{"n_layer": 19, "d_model": 256, "n_head": 4, "n_kv_head": 4, "head_dim": 64, "d_mlp": 1024, "vocab_size": 8192, "activation": "tanh_gelu", "norm": "layernorm", "norm_place": "pre", "norm_eps": 1e-06, "positions": "learned", "qk_norm": false, "attn_scale": 0.125, "bias": "all", "tie_embeddings": true, "parallel_block": false, "init": "normal", "init_std_qkv": 0.025, "init_std_o": 0.025, "init_std_up": 0.025, "init_std_down": 0.025, "optimizer": "muon_variant", "lr": 0.0053, "lr_mult_up": 0.993, "lr_mult_down": 2.0, "lr_head": 0.00607, "grad_clip": 2.0, "warmup_steps": 200, "schedule": "wsd", "decay_fraction": 1.0, "decay_shape": "linear", "final_lr_fraction": 0.1, "batch_tokens": 32768, "seq_len": 512, "doc_mask": true, "train_tokens": 430100000, "steps": 13126, "dataset": "wikipedia_en"}
MLP neurons of a small language model. Each row is named by its layer, matrix (up: input weights; down: output weights) and neuron, and shows model dimensions 64-191. Each number is 500 + 50 x the weight over its row's rms, rounded and kept within 0 to 999. Numbers have three digits each.
Before each neuron's rows, "fires before" lists the tokens most often just after its 100 highest values on Wikipedia text that the model never trained on.

fires before: ".", ",", " and", "s", "'"
L16.up727:504590497560457465549414436509485500502579542506500496463462468543569500503488474493475552460453436554456553552546634538482396391540549614552516494502472521433529544476514534442561456519537506515533483519533534454427474534526486552513469426545501494482493471555472480500578514506438516419557604392475435504558534584602547470526472510519476382508449427545509496524452549515543381551455
L16.down727:422514443555519513386452460421478473524559496490526535562573537501489470496480525515576461506578493438428483431469456357506513518509528410517473498523581543471468530592521513436432520521492513470519543420497509505503543407482514455399523538444506448438423545393558579565433556484563453495418426526542522530535546403500532422466473505507518529508503519480448505440584507466494544585452

fires before: "\n"
L14.up439:422445439546485495514511409580579448585528496525480513542487453604514485357531580490484536493552513581434508581384557490521399501506503482411482570483472501498532507437550439530456520473512484500546467575495539551534454442523532471471456458442527390478514514453478478458566490573531509451493501521447515498511532506545442485550528461639517458466618500476495554445450464511479436527595
L14.down439:512495501446504472491550525489463533494540536484498467457554509475541522525559434447521460571513519455561426484511550609426540354462434483494510466559527436523530486477470484507414605368545428507460641533428573470442470495445572558508565578532487480421517502516488532527489516504445408523598586509465552496533496541482540522547554473438458481463461472472459479535521535448516581465462

fires before: " |", "\n", "---|---|---|---|", " –", " "
L2.up899:434544487514481436441415435461480466503458535575587465513618465464459469519536564534544481537536506523468528571517509480505543420531527436495472537540496498450525496452504571507562436526509523472527532520439580552449575468559410504522492500434566483510578518462493410485476493526476517424493437556555561465409510549497555588442612497506498358520409536549568479594459411652573474484470
L2.down899:457500448483478455509423513550466560469487529433481630469559542451428511507479441429579517561464457535481540607511550387539550544507434480547462560617534537524538522534566563535498389470524467409539536486428605545510475602481473580513505584436512491493433541562426516420520498555547500429468425476549584428412544494466551533484532482497502387457481565465525477474496486645548487480424

fires before: ";", " /", "9", "7", "1", " |"
L14.up833:562514504589564586491437507422559525522541523566508545505502479506549474489508481467487544380461432640515505434508513567486511471575483518461478479377461531477530540537505561602413524467532456349510458390427528454499535443550453555522474537567521518490558506526513438482506502485492510521526475546506545462495468503534405570508455505499509454438438562559475381530565460536516391494552
L14.down833:486633499454491496423468580447543432478441530495632544526479459393506614508507548572451478480473497460500528510493483504507428464510522462532467455543519512492537452441483519457587358567484508528510516562493508502600485460532385490482510610461446415508580528467497487423528422581458529474361543567631414488512536502499519535397427407527513577546443515408458532411594581511424590489439

fires before: "\n", "===", "==", " and", " to", ")"
L13.up712:480452428469467445555621406535489442500579589424392536512570423548493414515566543586574529505485607537540517498525470586570510446463601432450478524594500567476573471491533570482548492474551527525506433495511475492464505387447497539485489504550468463370537502522522526585505430502540524452598462509507461411520574422460601565454579476551537487434508489511484499442523549414491446514496
L13.down712:506637510492560464531584484506526432514578559434495543480552579465503509451514448452513479471470496481419401521528477428528652448396434613424442367623468474476499437453474480523497541494533509562417424506529394472483458575434433530478569494574473485504499531523508484486521495516548507519534497511495535519452473546455462542502508529506457483539505525420554564565540510379491489458426

fires before: ",", " he", " the"
L13.up953:472461454492495462446484445411473567480478569434589488452496481426499498473492475514557522534485504552495495664478542550444529540583478455497542569492437525547503454517523497537450559469503441520553418499450493493472482419415422501503490504473479523497459518504471495477465534470536465529478487410539477432455447437567499470448454486484464489502497495562537683436586620480544438490589
L13.down953:454518465498414596593446445558548518583533621420528447499503525485512454518410477523468544527586541468476418483480496510517497482490523525514481373488431510472404567545429409611525438481447526515496549516446516516609573451548539523475522594493470559475477501552548476504502604465485428491525467477384519606382510614342448390430524492475554497414525481485524500474473519530445461550468

fires before: "\n", " The", " In"
L11.up648:423546462458473535418516551472516453495587450466529464530531397411604436494540508563534571464535521551497500563512527570414442553546493397534567654576488517406532526376445466473433468529509481586528518566464500459522480442520475611444590504565568508483514488549583474484510473481513540474483538544478499584513466478414532590515451477465489528434425448446452541509487578549461497460492
L11.down648:599464408456565581568441538444496483520492497477464579413544558434499568506537441464463453461504467534505506448454461395497564539471457607542520483507541447461443500498468500506550468569470502415477445459604516537639447534510540436468470487427436499539509544515443446539529418504540471495552448456480476487473488474426423484439476518552508540492471493540545469521492490508550523529417

fires before: "\n", " The", " He", " It"
L13.up215:448508491520433476503563559363528547492453596523495430434433390452480483495516500476525465427541488622494635544531502524462552569562465534560453568440491517464469466433487494532436457498545610502520547546465551521521593534588520462381473522489492523540566494587550502494572457551547589504591427488374507503470548545436485510504436496514521493603540530401514498460609510542463446502463
L13.down215:553568454445423572516398486560528559590495655490493500446538571432413428542548488552554448571415545466515500526487559421490579507432567494476517479470579447500500439485473530512516517499441557479522435541476516511508504490562502537466519388409478510567559449528466514489429502546567508505515505545487507540473486513476520555526435604505467549499393521437501447536403550487571491523467

fires before: "4", "3", " |", "6", "5", "7"
L16.up398:494441600446457538477455417451469462513446541582570509501546562484653529443503502527538489441520535591503484570450481484515475514494408583448428406368529523518515549541544506516450467531430480502540436431484515514601516486440525432591589467527515583442523522456527472474530470549509544479592520537460527512487524537569523508581555538448540452437541556460451477546550505473490495506531
L16.down398:555577444478551549457489513580519565488544512509504401530494409492449525425424562530508568538503543446504544526567548523553481506610504499469471536592498531576505465456407512439501407476558430503531513531458516497416549491468443560512554435524480500447501529499517495510480498501567428541495521528536464440520509466429514522357520519547436637471451515500463434463534446507531467438465

fires before: "0", "9", "6", "7"
L14.up763:436505580555543475519488458451492435468437556536520493539631494526489502466411500537565479511536433517516492527499507538494589434563417464501613416505558509519532536541500469537444501562497433478468529480539495537508499494470545399547479472464530532640538502498461415522529455487445467446504459414468541486439470420523491453520438383475476530519554526566491497514502506451426509484454
L14.down763:475477454430501510446547543535538452513458450530428471544453474501458605470457452537452670449499425471511500483522462507456429552556579569455505497489505489549415480509484509458516495420607455590545524537544474492450428464535530491439528523469553531464467557579481488464525386449524555575515476474606466507558592421480519529439471494447471475422396435443526448583480514449535521471586

fires before: " |", ".", "\n", " and", ","
L15.up478:561424429412517445551528464577563443504527526406505500474546496518473574507517498515576528514493472439545541436380529479494470511526493486484451499478452488532599496484442408440455552499584478492535487545521419453501506483497521426441461601478587502521461453531489510491512507530584557464579530416412568424530510535564524452516533446504495571493532453574608550334506558421539450512406
L15.down478:472348422516527476525536527454483503508470506508458639452434491535500482451522422535471506527476450512530461525493448548489475557522419537524495446486607455488409468590480482568524503464493493508443529466509497472539441454459504594551522558592411464484472535506545501454616528451511478416523553513469462563462519415483423540486445569511522561442512583435502483444469546466588527504495

fires before: ",", " and", ".", " to", " with"
L10.up455:436491487458483404457555499518517522536554509439525524486536469655607525446520544552485526482498565586558397505361514488495466489381420532416537523505528468544451547452577429473389528619482517481470456522523441570573493494480452534437381620538490511369539399589522477481502502542482533512487522589493459499522485434528462532510506444486574444505520539564504532452445497606450436585582
L10.down455:491521570497539481471462555454458407520556479414571522525468567435479485497408525431539490480541526394412485378434430479527519396488499462429485461447516527448486481500414537494576597552512543431560521546563490492507551465482501420504551506581541517465502498511563555479536461518489549547434374524560476438426494476533460521403545496454393557495392408425509509564409495530409616429566

fires before: " |", " ", "\n"
L2.up111:349514580431478480466434455441587456529505593439487553477438448640569449484517454541543491471486417547484435401490502567489466468596508565454476581520478483437513531498558474423547393494464546465480457483483552496493532575453388405551494516422576485504533450440508435491557494578440424504480446546528497539574510503559477641484472443539494345559463464534459448543455474507524492475530
L2.down111:461512507482572516530506477567509535463587623412626591480528426473469451524524433538543453415410517536544495482432489510467451535609497475479417482504564528453488468568532558487496423454445408519496479396533510493536446485488583429544471497567487505601453491569461431510504545460531503459591477509556538475510447575483669410511487489481501438579550533556471366485509534586516522492531

fires before: "|", "\n"
L11.up741:478481437506461476552435412524560504480544528497503508388600563467522569440554513534436601469473499441465464515570522495539553471433526514493457502530536478531564452505442457574481548467593491499548502542444517469566438581362508443500382484423474541478397405525532480474521616430494500523419515675553471518509497510502570538495538559591523502473545528493568604431510476601545521525509
L11.down741:506445546452580499435452482430429521573464483569462538493542576602483462531574418538470525510497571521532470484479487493598550473491462495432501452432473529504530483558480474496512512422536539489433527535443530364483469489513533438527475513501501552457577480464612550506453545512492520542500521508502559505521437496500510449519519385512438594493494496560449546575454503563486419436538

fires before: ",", " the"
L12.up874:397344489496483448588496439543513548488567545466542473496487454587636409475514470611465559508530429507535540489459476550530555531521467495518530563534414593494536531454530471508498589506462543546569365503483525472515579506456472637425454524538485566372474473516558460530467453505400509455539574427525501411482493349458509453456562467443498512480553486513496576522492542548462390531562
L12.down874:501425515417470556523532436457575532502446575412547509474555470470587392466418471461467516523565471511559517462508384559514561478513457553505493505572481513425545546429465407482521623434495544572554432486514528536501477515366568515506527479571491573375529453470554438527429486589435455515499492422553522441498486448461501481435611396483536560486482492556411494484461542484383503562578

fires before: " the", ",", " he", " ", " she"
L10.up433:449435561484446457604479446513482588478536499537567441523461489597562425422479464549390560471534430551489555492426418490452542458664409547494484545410457566597519489429488425526477615561461567524596397485453599443535526461425533656470476515547466497499383532528511449522565451474506525461551547493518500403456467406451515420546539501483550517574510511574443463538498421497469474618522
L10.down433:488437550417488551514501501493504501518431536477601511412477482509605469478455487562456587501530475521565511593512459496524530402545450536581515561481533597526493486490444444571505610455480509531459459472433581437554515606501493463447508546407497504473515464449516530501409470477494419404651519449494437522428556519432485543470585537423521472527508614612456544517508503513445528544541

fires before: ",", " ", "2", " –", " ("
L14.up917:435453478505543457524502505506554536449494554376526402465494528530524445413480492457459485489522431509520586464550598493409540527485486455536510526536559483465414464546476467486578457456444530444498584424573478521532569557473538440498478536430525530511512543523602529511396474500449549662560622504465463445440492452544488432427524491542522533592578507526497476463591487442508389519486
L14.down917:449420472525481488482420473442500504476472606424542535440482587481536516569462571450473501566551485489480573417493527498560556570532465473579475492541505522541442539504503456563428512457513502620472472455429491563552516458456498475526477480549534483474539601488536416511452496542457548527539380445546517525506519530485470484530444504526464592550509564491501542419467455493497506511565

fires before: "2", "1", " ", "3", "4"
L11.up181:484535551472508506471488469485427486503442508559503507466432535437574519541511492513471539473568540551563488542448575411500565516531495422508518467457463466569557525546438494463482512514449563499562458465533441448608486459484525460442527507528485542490543584469505440535469485448474510604499492414517554522350498528480486469530559429494553446476478481535431437518493524452432514487532
L11.down181:494443406565548451510512508530463411475488461512463392467465562557514500531416463470442583459447569529435443427501470584502438531412490505506491480439448490545501469498484535541486460527549483525519524630462517575468453490522504510582388503610465556487454433456511511514470561494511559518525516407476530494440613501408576463515487526500452528477476404511468483486576384507507426567487

fires before: "0", "3", "9", "1", "4", " century"
L15.up299:450488357427381530572502499479557417525493519567483482398465525583612444548484489488491494491507467592521607562409464630437463570469499560499445477531504530408424513565471443549511512491563440539545433514542520416573382489540537575520490385554581591520515489484559477436496521465517558478519466523542557428428595550464419501538625565542509434487595474427389577497567451534539517470459
L15.down299:523498462557605461474484487473511603600514484540491447495541531499566475530585469528555559444519509533518515452443524502506517454572418381590531532509552479554471518465455488375466475545397491567534459519427495484506469520452468516547556594551430486482569466457509453592413475594505508439452466524509551568546512481551525506434451456503583627468514573464467503536423486487510475468507

fires before: "0", "1", "2", "3", "4", "5"
L14.up216:473514551489471474467468525425496578544422457531471432497507448501524513427445488514466620497505526550484539522476440509488587569517442515527531527485549499409510484494550465458525467567504490504446533515529427443521456580486498463484445524451571533565464456607526443518585573590485551513501472507541499532536478480529489512524516489429494533552513625536500558491456554467444439503439
L14.down216:542543468622418477525521450517500485509552574491470529570548474504511481560549548499461426506489466455552550472549570524512438460453543506461456472592497578551509454482459575345490413590490528456452499437471559471441504540517446535491557541491440519465497468486457479440464577533494468511541552466412520464530546432454420478468517438549452532432495505499515466419512484550573492530481

fires before: ".", ",", " as", " a", "5", " an"
L11.up29:581548396438506589547546482497567504538550442531605519472558525522526573477439432442501558410445455541533533615510457492469574414511531499433436541465476565442564434485624498534502532468550590526501521505480504470504484467505507442518440520607461499560512550496369514422550554441505468436473470543601486464541534530668508462503487541505530430548489547478450524511506565447534442563457
L11.down29:538491623506556462509489560483518555511614518497469534524479543467568579465482590520527485524561482378420453438510493480472494496523492459539525475514562552450508584488453503506499420452529436555582515448507539450567531492463482450519497499476409397512575474434476542521529425507467482524443498464509498445464413418573500453385583468503498540534619517534562444381476441405516474516514